MLP neurons of a small language model. Each row is named by its layer, matrix (gate and up: input weights) and neuron, and shows model dimensions 16-271. Each number is 500 + 25 x the weight over its row's rms, rounded and kept within 0 to 999. Numbers have three digits each. A neuron's up and down rows have the sign that makes its largest values positive.
After each neuron's rows, "fires on" lists the tokens most often at its 100 highest values on Wikipedia text that the model never trained on.

L2.gate2047:519474458522471486510418517474546465483506492515502501475486516512470525493489468480492512504491482482539530519501472507548446483453471475529502521455509499471479478489496495508487504498499480494507506482490474500499535492505488516431512507485495474524454514575480517521481483529549468536481518501493501469461471581531482483518456489523471517483477476509535487488544469467532481515501506469512462495496501532523517511487511510462510509486551545475519531489485485486482534514522532505494520535496490523494514504464535470501490497505469543489462529491469540470495462526504486483488496491548534493499517512481490533487482520517486497481507500484481492503543513470511515508523555568519488498463499499522548509499563476511550491512472508499483561509531480538537472521499551
L2.up2047:503504485449494508505503496454476498452509485535515495549516456469470506501515477493516498468499517489544523517530464497479513502529507496517501473454520486441522515488468501527461539464523492502498505509488452544519534514530536510487503487519526522513444468506498494552496480494520498549523495502526516518514521478506520482487530503505500498499480474536496534562472482517528524505474519532471518460506547543476482509495492481522528485472492512510483461460509533463473528515518552531456504479487526485495536442517508487471469478502493501477520525485487508490495492467551507517492505484496496527486489480482472517529466488548534488509484532490513480524498492484492513472487523497486491470535509517476460502499485505513515496496502457543465529491538533510481501490529523
fires on: " of", "a", "us", "al", "ists", "es"

L7.gate1361:530465511445500469497455525501466473531501545497484484532472463536516454516473449535494512520556548527478484486482436546538509504509444465484482517469497509520491474497478486479477487525514445497470486532528504461532511515460508520487528514458551494462480494463488495495501525492526474439487495514506490478464532510500476542545458465493543504499475496527484507492511514509550556485510485521521484513430522504510484464495479521479449526494456500499534533517557515457464524461537499456468505546486501493509452492457456500496531510523513477511459480528497495511470452436499515527470512486487467502493449501525504523484475496502491521498477484517455488525511494486528498515489530470500494470500497501494519469469480483492505476517503442496504531479495467510493500484489460
L7.up1361:539452500468522484529518523492467488499491525499534520467500522482501523484492484460520490466529541507539525523529486518489521495549481528500503457506485534504476455493489485471483466525558471474536494515460493488485559522483491526499535480456486508456492522467525500492463459519529518504513483501534525471506519497483547569569480505482523482525484487493495499526509492526529515501519513499488516531477550519504514507487510517495489481528472512510499485523504532499493476491498512505457513541482493525475477498520492506499478502497523485545541484483539536476521481470489502504497503483532502520514492447505492545457514508530459506495511476515499488547484473501529446484481501481475500501498493499459509468501482486491515473517484483506462482509506511478469490494508522
fires on: "l", " Rock", "ak", "ir", "ad"

L7.gate755:454478475495518479471539481487482460489512500512482508531473517517495521445538513505468530519540511495513493514517510498490519490491502521458474496480471481494473512542513538502507490482531493499517464544511485482502539463488541524455495491476539485524524541506455475532500515519475483511506497451536486467520506513532517485528513463476522544482514530474472535468530506520485483542480509482540481473507503457492480480536459499475526521545498487510498497487507501486502485482472513474510509475447446512529509525515489509470478483521495515525467542485500449455507489496480454478517556483504491510481516509485487529524508534479487516464537465434529476539441504485487548472557481506473511499552450510493512508460506494500485500502537477508525510521471490487484538509541506
L7.up755:490467509551502486482521494528495487532513500509497523494451521503490479518507487530467522532493455497484501501458517530492516479548508526486538503493510483532500514540530539558490442541507478455509515534495479515538514516488484533487491506469447517480518512564543447485506509471567496516535468527500514503499549561501497511471491505447535516483509534504544505487514510490503483527500525533494498523536501501497477489511517482508507499519460495495521501508491505471513499483504502487488520476503498498443471525494457483496466494454450456489509511484478529519491454499505503493489490520496534508454504497526518470489499468520508514498537468487482515505523513505509480489532542508482470544500481512473531538474493505555492474508535492491531547528540518498486493488572508
fires on: "\n", " hold", "-", " Total", "ir", "ic"

L2.gate1187:519493495498513502497488525493549465469524483503548496475484533521501536485471470520464534462501466488509513499463539488528500457517480489462511483487535484453521507510482508473472512491515482501477506553480503484507507449510510497519537477492498502487514480479555476555516476455491489477456479507467543507450463506482486492532461488488460492498559496518500512570494480517523483548497449541497457482503516467535503434481535506511515499484492530455518478503499526499500504519524472472493509538482474518501533477513551495469493504508492500486536541472438475504492462480477485524525517503507531487485478485502488532485507526520507522486524493508495559511459501519522533491458495502532482485530477504472489509466443445544483490487514473483508506495526513543533468507510533
L2.up1187:507500512460511523496489462480544488501484509455455524466505531447483518497478503470528470505464507487475550517503525545467491517491491486474523507505473459476500490490497518483496490472487518504495510487491508494523489463501473512488496458504490510480494462493473472507488516496530492490483460496522484492470501531547512510508502473446500477545513560501534503541556504508495427520477513487466493520529525501483531481525508504483453529458518464478496492488518515508532483561538483505451594475498505538527483505470475477509510509469510517560479487516525504464489507515465497569521491537496510517493514480512472494486565498482500501519521480523506495496529500484531532499486488513505480497523481536527483487484509518497505509498490520475478472484474494473516521540509481
fires on: "1", "6", "a", "e", "7"

L2.gate168:465516503500534533486483479526531559485462477500507477493496459508466529503502482484483487528507475496482510494504458550532503470485500473454505510533480550501473466508480479503510523537537507508516520466495524471455486538507503503513496517438497481468496480491484501457513524527577513478502456500502494531480539488468485520489492448507486521506566518468495513500497521453495489461543545479503461519522497539511527522487494471479503542486541514507528511502445465470532521433500499465509500502553488545497534516468475500477553468507484544520496531537507468491551497498507473535508490483498457529490519535496517502506502498495481466520493483526490507483501523484529495458533539515512513547480503483512493526545518507510530544481482523484472478498535508484488471494494500
L2.up168:496499537488478467522521523517546450541518534501515505452516498465511499488470473488501501522501485523483496499490491541490474526528510466490513484483520506481502465509506499515464519505514483500525538491510493514483518502490499519525519500505538501508516495511497479520508521516538522507531500525525537513475524477539550503503476452493498488491548493464558478503494488521513464508504534510520541511523495499496523509452502479496514456504512506476528484495455507455521509462588505419510470498510482488524525508411491509493515484497464530475538503510503502428519510492540491500509500495500511499544535446476488488475477500526524525486530474450451498523502516514497496500477523488480495477537493486479459516500478469485500472457528482466504457554464525494518512507500522
fires on: "es", "o", "als", "ant", "ca", "al"

L2.gate1271:453401493533506507483490502483471505535475495488489480473500489540454466464504493483477486511468493491494501497497454500554524470504537502439500456441528533447515453503488507515502514511527515512521498456497496494540456529476486498527468477488551478476522532459492527481482445508500499492464469497498481503544490474452547464489473492514526538491536464490532493462475494509473543510510518486505485511483503522455491480498480497531486495478536512515538487521471507530502439490516486483468504510497496487507494474492479516513509516519506529517536502468513521548506513476513479532482552518558534486519493459506510531517489525527473497486528473448533470518468536516472516515504534484518495508515501493498503518495528517544517524505496477538509506533470537467486514501475497
L2.up1271:528496531517502445487544505514517480489499507449480496501485526519536483489487504496496529540516482551510477522570511518481524460473504510460517490536492503517496571477500512511503462547508499527529521480548525510524507511519502494484520521503509507469537545484512515543516461522522519474511482516522500517530513473491476500499498478462473528508520527525488486492493503514522558523514482521501547456479509483439482500519505546513499512514448489484533507528532480503512470495542520520520493504502508537515444523495485545481534503506536495484522499474477494549519472438454549476513504502491488493515438486498500483505484515493476514458546467498464455502500518523503456555471474500492530512476546524475511502504580536496481450513537487467532487511472509501493504507526460
fires on: "ar", "ock", "orn", "en"

L2.gate1940:457465530520519507485483504502540495500469445453492499465491517521494493492497527480471481495467508489469518521516534497531525471518508523467485492511517523513480493484468547509487495511516467495487478515490509521530495493516537495483452486522475507487495480518534504496475490521491510490519472487500485488508516473539467484501465471526467510508502499452475510503489485522513509447507518489492506486521497471515525453494522502482494511470542540520512500516471503496513488514494506490517516516489495526518460473465478517492509483527509484479537492438499452530456481521470507461521470590527487478455490506474491537494504475533439488462515473500494537530495553531453494461527542486471536483486495500483502537500515491501486495473484516466483492551550462507534488483471542
L2.up1940:525509492477515507511497488489508522519502480510456509530514526530550492553498517506498502499478452473489475500478502502514512515524471540546493533512530504495505505529491494529543513492486516527489478508519488483491509517488493498485431527550473546512502549532465522539515426498547519452506483518534466444522484522447475517502471525512510506533480491497493515487487438503504487495586526504505464475493492497489508518503492507509493520526487471454455517503471477504510500483505505479508495489469503510494471490516507499491527538490474518488522488508461528528532476471490508517430473478528520538474476467533501515504480500517450527492546441489536512471530515503468477493451496458500522508498524517485492466493502485507465544487480511489497490510436493497509518527509508
fires on: "o", "en", "a", "0", "ings", "ar"

L7.gate853:490502484482516511509524480507517500501496484528521488494502493492489516528516485570481519475481511486500534507518476498500509511540510492523497480506496500539521513508509568476562533438486504457469493491467476494508494443534464497481477517521503518471501457535492472502521471495500496475484506497515506520482511520488522485494487479499480520503501476523482495467546520497462537492453481433508509480510478466461499473549489498528477529531446483467488460493525476474509488498529501513502548454453498522508505508507492526462482481508503509462456526527479484515482497482524469512506504502503452487511481477515450495482517521535503479519491484475515497459466464499505509532484483524531475516492512514514474498517490522510520505496534480494532525517457463529499451494515483
L7.up853:472528540522485492510528486495484502544510477487474516490495498477503467473477515524486512512463472466503507476483496478498460498512450475492535520486463511490495494528506513513486462512508508564507521496513492524516482508530509499540534471530492499494494530532535527520552491482491489509548471529476475527504521481493525562457507524501499518525516505466517482526507440550553478488491475489539493490502486515553504482473483563479475506532491513511535484518542515479511538472459482482486503485525519524515514559494535457501589490532505556505485453488524502482488494453493476486534448492501525538513464496501471508487501462488500522473479443490496528510496502503544467516486521525467504529491531540502510481485492473503516441497498511517499506494511538451454461528524521
fires on: " sub", "os", "as", "um", " Sub"

L2.gate424:451486522488544509501524451470523513454527520533510501543503512535492534494510524491489482437480528464533451506505498473481511520488504475515490529481472478492504516464488500472490542504560514522525476473502518509544545497524493491474502499524508538526438506456429523507490510501471493553528473509520484498491502495517495512481473507497489494520517509506465486503478524483513509491496528544502490521526490524527483534526506454555479529492511481558471529502491461503517513492491477502492482492503476519500480536514518479526466448504493526499506483467530540465514503490493514506502472483506467536480511522533486507544500514514494497518432519508501523516496505483527469470502456467566468519474468497506472512547499508497491524446497512506430495506506511472506485541487541
L2.up424:451507458495579462516507500486531526522528484492476526486492502483480492502444468530538511491477488505488511497502512490509484509500513460488519499458497462480568517457466493527484542516513513526520525493433496474544457471512508523500434481515575500466537481483449484466506499482512507492516536469513508497493514472489563496477510503483476467473492512520488501452493530519544530509502514512494519496433502494473550548530513495489501540497490509545530551504505480459526522486490502475497517519530487508498482470499542485508507489488491468477504480513502501462490480483476491537532496478521541479518478483487537490513471487500529504512460528468513540517557477516541494523473507503494486551469517475508502493505527539508467497490475517508497507510499502483457507489544513
fires on: "er", " 1,", "ected", " time.", "–25", "ended"

L2.gate559:490512524506502498535481481520528547497503507469529483473474543506509474509467451486505521515478506479536524489476469519500435463491488469477506497545538514480513479462478473496488459555508457510491471491500497510505488521497458512473478500509499498479513460489510507522482496546559474480535490491520515486521519498440545515512498453494447489476494462517506539490492505507483436477509521503500457517485501514476470536515471509432502508505470512515517532511469483497496474477507539468458493551499493517531541508479513524494496492533524536483495514501501552522502478485507470529503539470519498499497524491522520526468466495526490486510519498497473508487579559520471500461479504502497559493519487492489520529496512502534510472518451542459488469499515527535494485511507477
L2.up559:534494525502455523519466514497511520482485485537535497482520528463539521506498494496488458474495514490469509511488531523479478536513535479526485476487491493463543551531496470517509523466474479471502480509458523496543513487501508526519450473508534445537487498527509497521478485481517492490523481471513485481489470548527506462520507471517525451486499509492521504527528466512507511482496463532483444471486514471498474499523526495512504506496542556487523478528502490479506520518498512468472508531539467551494526463502530461537506474558488495562496498483554479513512504497484527508482533532531493467518492520514536471484487459513500527490477466483541518513454489502479503465492534490545497514540529526476519516500506495532543508477509540519486516474473512530502504537510523
fires on: " K", "k", "es"

L2.gate270:464483541535474544474486486502477493451501487483481529505477485482524545479517503492472524484517527472484509538511502535507468500468481450521507519523520481515531502480501496501515499538511505504500505475523539487502508455486509521462439471512546454526499531528538511519472513473522486493500514534450503511478484507512495494492499453538483511519499513480534503489517509514513494502495449493513471513543521461503494521475490512471483506536499528491521497470494489514527505534492532462482516498485545482473535521499501477483524550478485501484555521486506534461480514518464486457531554484587501527469512538476451492492544519509532514485418473528474506477465503489489472521512511494498465491481479469510516543486486443521539536483491535463506527463496501511506459500499535
L2.up270:513503517526520522536519436508515499524452510514473508499520459464553541479483445499527461503501473465480503511540450520499522434454526496522499468544529505549503513501521516541422521508498546540509484493509485489485511498485500498470462485500518488504511534480500522512472512547503509454539528511506517477519489526489514515515475475523502501536483534512528512464479497539520514520493528501494509493531494476510491520450531513483565527459502491530495527532520501521481488522475513519537512473533542499502490504515489526499476490480484468478514479482460469515526532509494441502460478495485496436485464524491492514500507486501482504456521487472500511468515521521472478491520481543499502522482546492478543509492519476491484518546489470473505511494477527537494448555533504
fires on: " |", "on", " He", "ic", "le", "es"

L2.gate428:482499441494471489494453451513524485523439467503501493515528459488480530518499516506472464498499466521483482505484531531547471455515498508495507495491467532517475522485483510509489529485508474473475483500484517513515474483520475520509487507484512499520480527504489510516478497509528480528513521503533525476503515475545531474518485441504510506513525493491510485517494471496567458459522497500502499525523511492498494459539493534493485487493496528476481484503478547494465539454507471466484456499505478499501500460487504539514469477533502565500460524500485494476534453465513520540508494514490525509519514462480518510498533530480458486478502532496488461537525503498505502485468534487493486507482465469497481526483474467490503524492501502490492507557543519490506487525432502
L2.up428:476499500509516502503553468519500549502519491447464512446507526496463499524503510501483457530471480490507509445463466530442509509503563516470529478494488520556471481485482522524538460466518507514491457532505509479481478495523489469497490550462457528500537497480500494490523565534532523436500528482516481462498470468512505525528469535504535528450513482509502540503502513482476520442498489516504510512449482509502531503515493494488464476535481511490464527489480480506517504507529487507468481506490472476519493451498474480500493486453553521453501486498481500538542495472554508533554534441480485525536497520561484544519464509450522507489527484499481517507504506508481486474469529491496523440486480484499502470506502497492483498488504497492522529552483465487466475480453495
fires on: "ines", "in", "ar", "al", "k", "ights"

L2.gate265:499541520492517513488536525480507477518516475526522502514463501532547518473499513456521560563551488491532517492511490545490522505501485470501518524513518515511482515520461527502500491516504482504543465480491438534492491465471466475497498492475498456543494528516522453497481532470496524477498460500484505533506530480550529492525529523516492515478445540495519462510512507503457478477517541421516517517509512505479545506473498557525445509504475452503516494489512511518531557537421562483520487484532526492488509528497487521509508526470508449476470524529514549507479527509499510447491496482525503532500452512483497467483485538518482537488480525492526516491489469484492465482499536466479492520477506447504501516520514554500533435517523461532523488488526496515487491495489522
L2.up265:481513496497517515496504450499536530492496504501505474547486480471502471474506533494546525494462471469488500472520490482468565532517547496490495509508503498480564510485465463518518533506505527551513490535499505510484485483501484493504473521524513468510490471462508525510472509485473509449507528502550503510528481493579518523511537522525476519514481553520520510500476459497459502543524491503491515548508504490490502533488513480507496493481495492547494495499538518518535470481507533535484469462535514469504460479452501517521494526493523464492504520525458483489498543479538526503475505487465518482497528525521518474536469467487520488485482490500525515488542518517492508510496494486508549483484515520514531494503532524520479508525445484474515509564489478512476512445495501
fires on: "al", "m", "is", "on", "il", "le"

L7.gate1415:458520531532495473505525471492476472482476474500502489523517504531527453502536499508468513559491495530501501478509459523541487479508525454469506484522503505547518528526513509509492509462453514495459487486549487469488474507472516493499511551473475494506514500511507443525531497490486522466526517525494519503447451478504487479546507469486460471460537531483479459452486531502486546460489508512479513470503493493508523509523514533473434481504497465465535501519485502472474485496486462548473464487513531494505537521464502478469491517465505511503526498518504454513499523497470460506498472483516513512495491521525487503514490483509505541497516473450520506520500530470503527502514508469499532493553494453460545517517486497497514467496469456498513508473439460504462509519512507
L7.up1415:529486480538475542509552508507536499490478467510503518508528505516488504480502506461494502485495452443517516506494504509508494500473517490432495481528507501506471508505524546495502482466482502526549518438508519463516571472545498542528512473517463509492497525493522510477496491513535467451471520488493503493492508507506523506510492517512519525506546472522478476485561531541480439511489535470417458500464496491500546468503532507484533514526474492510526487509459492453519472540532525458490525476494552526477515486450512469441507441508492498481497488480475478480471485508476470479497478462539522490503502510495551529512494486504511486503524482529478535498529488495456548484508504511508489473467531476492501450447506544469508497488513453490488521467526486535540457488478507
fires on: ";", " (w", "s;"

L2.gate834:506492497518509534465542491509444455544476528467537508541504447480447477471488530486479490513564540507512512492520519496541539476494467523500471498503500529498484556481476516472458519477534480476503523490491492472501499504533527470497502522482508488543499501503490480515494495514455500516533535498503477493491552463558460483504481495530491503508494522500478458561531524478527473486528485562473525528477525493461496480452490510554515509539478468525501539519541526508491466498507488486509506505498482464539476487530482492469485512464495470490458486521481485486515497498510538456511543505487546520509467502488533480474512523504488519502527506542485489486462532530512497509559516478464495511526450494471496481492497486454514483512504485487500534485480504527457521535511519
L2.up834:490502500542511494455491490565537501531529478547493509485496528520488502483538516523502514544473477507488465503485519519542448491507496499509486494498508456514481472517511513556482510473512472527461503534512504498438475492482488502519535548497477525525477480507531494519551484481528480524497485537493497474450478507507528518547516543451508513468531504525445515479493515478498553490465495502510508517491443538547497474511488486487493499509490544471458469499507473498454515486509497484490460464529487476487495498492462504492476453483474574492512511521477541503498508468513493541536466518479508521492512507496511470526475527446510472523502528518487499528459505476511487496527510497493529492498488505504448492518535488510494512454551538479534478513487500519510499492477493
fires on: " ==", "==History==", "ography==", "h", " life=="

L2.gate685:480525513522472502458476529499495490474546495508501513515496476553492484456517517496506490510492521511492498475520486512516538525525447498498511489472502530489489461445558500470529501536494471483495556493483511516496469508505520478483546548452510488510553512474493484504512544488516519502496470540500479502501509468498457537528505455509494523502496530460500518494517521517486521458503513464502478499481488511500503485532576527510454497518490475452533511473509489514483543449472469504486508533449496523450492437471467553477512495483481486493526510511466475479522504507479546505533476505500531482471462483463522506475500535468453475497482486479483505501535535528534539537483468523489525499515412524491498541506523493481535499509463486510491505470507538472512536479490495
L2.up685:506515513508505492478488454508467449501493477535484472528502537535515458506495494475457563523496470499485478480504538541503459467507503514507514528535464454473512507556491502542528489490508503514510499509493509493483496510505464475488478525499471521517521499493482513511505487485503497484516468484545422498463528512471490509520469502500512485509509520544466492502491450573470476531476518477526478503539481510507499532490532503522495534445467481523521514537500473496490467512520462495542526489499482490444527509482496507496484472529497469490506531479509522496487459502497516528511541479525499482497504478524523489477496497492473514491552431447544451470478508484500487468458509518504534473462525485472494522511519511545523507509481526459542479507497456489538478512505483
fires on: " US", "I", " IR", " USA"

L2.gate900:487441512488487537495500492461536510472512505519524487474453475479498526477497507546481488493494492450462479495491515501503513519486527494498497501509536540492497522469482476448487545462531524467496494500486479523513490490503479470487513516484528530510464481466487507494513530534507517485530510475537524526486567467499516521509503507527530526543513504503475538506512463485505477499544470513569518473534494475509505522545515490521531483478505522497505483527515501498464542452492497501453450490503508472514484434469458532498526509521492510486486511533525512486512481477494536495452563554492498522522520513507505464518494487512510475501504493515514495504486494504495492475496487509488492467556508515520512496465492513493521498484506486549440510542512492518513544480471487
L2.up900:517525500508543495481527551503490502477518472526474539485464491486518491551434450480516494532467504534508515509526463500465483493539508444521499501519516518497487481483517503502489465513530476514480482476491431513473499531529544469509501513511475532525526528474521498539513532506541508461530503529503486488509465517477556536522508486468536507497515504546486560535530464500486505480509494475471469498487500488502526514506472511527498477524522508525507509526520493489473525491533535499505483511491498437506448467484481514478531474536506521486494523533493509551520454494532498514494439476508465557482466495515493525490467520458492567524510524509469528505528502498485509461501500517490543480526477488491509549535501495459474522473493498514483510533498521511495511470469519
fires on: " at", "ar", " the", "en", "ton", "k"

L7.gate904:491473519492490479486472501546513521492524470497477478507523482496533481504510471554441503520457470523497528508502496509491444492494494489477499501525463500519508513523473503527522544547453509516540520490465487522498496516550504500498502495484492489473520523480525532482468494494531506532524433531487479518511486445493443535523490555474485488493481516478494541486509526488521497519499489488502510475479506520461474465517487514479498480516479461494534507486506473476495534473531515506519508463443481515507506484531439519454469514524516490494441500535496489494469535570464502495470528515464468498491451491535497470485496502530469493505499504491521505492506503519456489534513456485530481502501485516468507546523507531494462500476533472500499506488469476554542447500516508
L7.up904:485508528471496502501482511522511466494551457488482511498491469486540511474483458539477495482478507549545465515503454447519468458457494518526526501482491471475487464477503531558495459545500499516533474492483498503510492485539459523486493520506490527522508529476521545512520513514491546528473481519471488470525457474506493521500500533530484485457527542474510546534515488527513489481517496500500470459515461571514538488481498477523473516497485497490468510498533507467482497485483516479506486515459457532492493486505484499485541521528500512485478477497537453497469434552501503551512525500531454490480449519485503493492476475497486563496476479482461487484536498519491485513523524484492505503462525529495481490544537491497486508448523486494488505479456491469532481462492535
fires on: "op", "os", "as", "is", "ak"

L2.gate1496:502485533484427482475495481493514490498496533542500527493508494455453508503517506491490507531478462493508489479500508498524519512505525441503491485528501474510478464496521516455579534516471515462505465524513522542487529503472503503492481467484453494506471506524503484460526521486533520509477483530452500498493478478495495488536509475493473514526505462518490501476500500508556560431489463500488492512508506481448522518600492483487490456481479457479519467490478496447476483499509510474464468498498473514458487501504512481468508477498487576505540517497498512475484516482537512481463511554562456543504496450521498481506540525482511492518513515500522499487439474488481528489474518481507501489505537464453488497513513524486497485540513434481480496519537489491504501509490520
L2.up1496:508519510501494467502508478532538534486478497514498473477510532532495474505505505530498492487475488512465475499478520490532517481508538482453522495496503456491501505526500522493510526467492473498516543516538518514441490499537483528490561488512472497479510461538510479515479525545526451510469520471502502502486496473526475463542486493508497506509545491481495487473467537505502527485495472510516500505439474480464494487519529499486492479498451487494493517516542455464495493530529498494471496526475533490518545487548479516480485451531511469520497510490494473431457505522476481491473517476503504519535540547511508496515440524530518471476555523478473428483432545460502502541523504498538531491492516513454478489508492522491481512541491482483517502473512501497492470496536510
fires on: "w", "-w", " \"W", "-f", " (w", "if"

L2.gate226:489469502485516492488530517498508504519488467506498481478504509523542493518492482537499490479484470513500493513470515509519537472513514513597511486486490446531524520513504489484508490533507489494465516520483467471502500538460489486470498504485481516490512528540517512493504547491507504464493510470523496490542498491475561497509525538525489493509475528529503520510478462508507538485506501504502498486484531531481515461479529536474509473502499537511493535497472509540466518519520469486513511481500459451505498522510516457461494512543449520525518494508456541462550474510515508499450466505463547524489507528496433511501519540502473520501492541495491503474503512481514492503501517515478495511498500455487516474493548537490473440551491488509509465443491495515449504473494525
L2.up226:479537489502510553463493491513501435509491483494509531530544441497497506462470484494497448487521528491493513511520461460470515514540535496524464499478479512463531473466519513473529444507525476460509488492490493491515522517520556508430549486480520516474499490498496477496485512522520508515521494561513503497513496492518516520472500505506521541459509544507501528450497481463531453489498550514494525511526524488494509514491504486528531527502460512482493507484509494478481468489518514509503474476463530507504536501511494491518493479475496484555465478485531496474491450511516499483491530482539501479506522466482559463511527480484507473517514525464553475504501508486505499512473502515532533478499492508531473507499460507497513500502462484481515490459503498508521517510509527
fires on: " —", " A", "ic", " team", " |", "all"

L2.gate446:496474442482499533495530517510491466497453486515494512483496519495531492492527509551500517487510493518485460502520538526511530471464467524526512485558492492556527502494502527519528506553506497558504483475471521480511480531492502503512489512484479423495538499469530493552513463536481529526491555474507512501508513478495512522496498536510521465481501508511493509507501505522471481482515524482480508507502516480492495517506521501502514486500521550544499475509468463532502457507535464519515485430517515494465482500512472506477515509526472481494516494514490509560518525500481493476432505540496490485433491479468504479517485496513484478529515498464514479534464496493499476501466500474491504551499501454495473503517485539496516457493485497491509467471484493502498526507481496
L2.up446:511484527542526497510500513506454498470494462493526497444527480518504543453507482509488527488489502458512525454469500487507460452486527518533491530528482459537518503485482529502503463478488498505461497478490446506508499510520519505546519516485472491514481515489492544496509516520428507480525504489509506482538495489461519460512524502568507528497501512513533498487498491464524502461485504544499560504506531476521556467436545524497504478528492473481531521490509506482504485487541567532522502476498512528526505543526514525466483537477527481538498526519502437483463545484513491478522490501492493511520555523472527497504529473488472495500505507498545528444498512476516485524502481474516522495484452515515473499490571471493520502473519487473509487507484483489486490479540509
fires on: "ic", "er", "is", "all", "I", "C"

L2.gate981:479484472502509521491505479514460511561481474496470478538502511529489521467514500497528568508512523527491485518503513489503537496470519481503493498484508553480456516532507484495476510494483478499460535497520531484528537520498523540497500570489493504559499504508479522507478492480475500517507523524499518491476479519510474485514472487483528479520509516488444508497550458522492486495480467523533477532479512516537508475473514467499435485511473447523459511531489514502506473489507522449498480506497486472526519511520543509484471485440482536485492474555502497468542542497520476492505469537461535505485494478494477448498468552480516488485497481554491479519504492536541509492528531508508463525497497502534550444494507508470470510481483515505508506463502502506497528515511483
L2.up981:506488489522509488453502503561463513496521512478521508490505508495515497528503506522497506510497473490469511516493504518520459513514500524529490480461463483461464495520499505494501488491491458477482502510506478517494527502492506504476490515488472503512491485514525503506546524525518489519525520541507484465489488499498488499513476476504514503500517474522456516536502467502515568511489517515505488503446491493503517473529475515501461479532506520496504536476566482528442568513488556471502473514482522460519505539469498463469499509458512520484481532553515494514555528516499465477526527508483513509499479482529482486510491534454501534556513495505462497505492538475563508507537488532512471476500463470471462483502509451486447523482552539487524500507505488507480503484524527
fires on: " ==", "==History==", "s==", " career==", "==A", "==Early"

L2.gate386:457481506495531477505479495494510502519476514491477488488495489515469536485461521507541530491482547472510482478506505513516513495487481458476549538468515533508498483492523480491493482495493509470461510484535493520479496454547550535456518482552476529465528499458473475473465502486495480445502525503516489530474493514495494485518526468536445524514478521536548467491506500523488519487518508497514501511457516501489520527479517546491489503481520486468526542504483501484493497526492511470511505491475491467500462449474498476535523498481534505506542504535497488441479505494534568498511458491491481510501488496496541500495511521464563519497478459496490526528552485500553469484482530477482467476489488470470474462502498494462515512527492469525471513469480486487477505470516524
L2.up386:532519517485488487531507498558475509482498525498495498450527483439538482515496451536492517533501498542471507482536522533535490490543505504446516468475482500504527504492507513525519502494512532511493501481508524513491456527503518513494480482481479495472519503534513501512485513495517488459506498481495525517469482519488526471524469470510484522517522478490537502507516535478519536492530525501549441504473487486458479516521482512451506463464511528509479492499547531472492519484509500476503528566519518486535593537500469475465505470494485479488510540505523437520504461499497483506474496538524492498517489518507458454504505490501524527466530531513489428514491481516486541511462503546486511518524501503499556521481461520450500470521525472437524507489481529496543506484522459
fires on: "-", "un", "=", "al", "our"

L2.gate17:511496523481508485485496494471516517477498506483499507509485487457505526502517501489499482504465541465508488454498554475528480541479480502510507538486466477457491505488503504504494563491523510500534492483500488508481523464470496485508485493497526515485482463490453490452495542463472520493518464476487534472525451518500502491492526509487543530469484472506531504529495490525514477502488498523532551516509516505519509470516543462517479516483513515501482485505483477509541501521537509481473457557461480514510462446471531553542495511546516477454467509490466492468511499491524504522456490544496489488494539516542489454554489495482520536497489517504489494512525475472489511503528477473553518504482517512551459509481468460482525478491473483576451527519505520503505504499514493
L2.up17:508494533468491472513498474501515484460511504494488502493513475514523489527495516481468515478467504467487481462551470502481516515508478478502507522461480441516520570521506485499556519484512505508554513493507486505477525521506457472481480530501458487469481471458506470456513499467497485526526451499545479514505496506493513481524526527474494455503497511498526500504520509511474490522500521461508545493487489485470499483522505498499482497481515477503482495467509473444477454529486481517549527463432512513464478495489549489465518466514513504487494516563461588424468491554522457500528483494542448485542532482448480480503500542519501515495477484495488436489520500471506494499531526515515463478504514468520484522553515470501510518506508506505487476496511543452464451507521514
fires on: " such", "er", "ers", "ger", " 33", "ended"

L2.gate664:508523509462491516445490511521480485507506498529518475488501531509525487557521461522497475512529522505469513479484500493555445513470509513497478502464484487483526497551546491521487488516536502494477511515530566471468497505517487526503542491507455518519520511469523511521518506483465497449460440551486470486479471505445483497508514511485489506513562476526487465499504508489536490486483497488475467512473510496487522500495494477497500500504476537455513516479496481500521514486557487518496516513513539507532506499495526475540511493518545538544508488482484486523497464487467428514477484525489494500506457486514497477451496490519483509479496469460481467507468509476531484548528516479507485512512467548454517519455527477537538469446508515504496510463492500541537460531494522
L2.up664:509487482491493495481503533518502520487509504487556486473526478454558497510534524526514540467511516507493551490434498477528511526535516520539484477510474501470509490510470516506488529495481528473466470492506470504510470489501489517514495470474533507495513491488543509511490483479442504524504484550463488516507450470507532477505527520477483485510479471482506455478517515484483477496470505491499513495542514495478510511495515496535497465499521539506457474479534502509557483523496422479444516522536518496491487509520486457495469500500538510503511488464521520506519511510479459494498490474502528535521472514465460531494519515514467495501492515533507499525496490477487524508510470515526460549512483527467495540437517530524526486502465468501500471480505500494511481504529483
fires on: "3", "os", "4", "19", "in"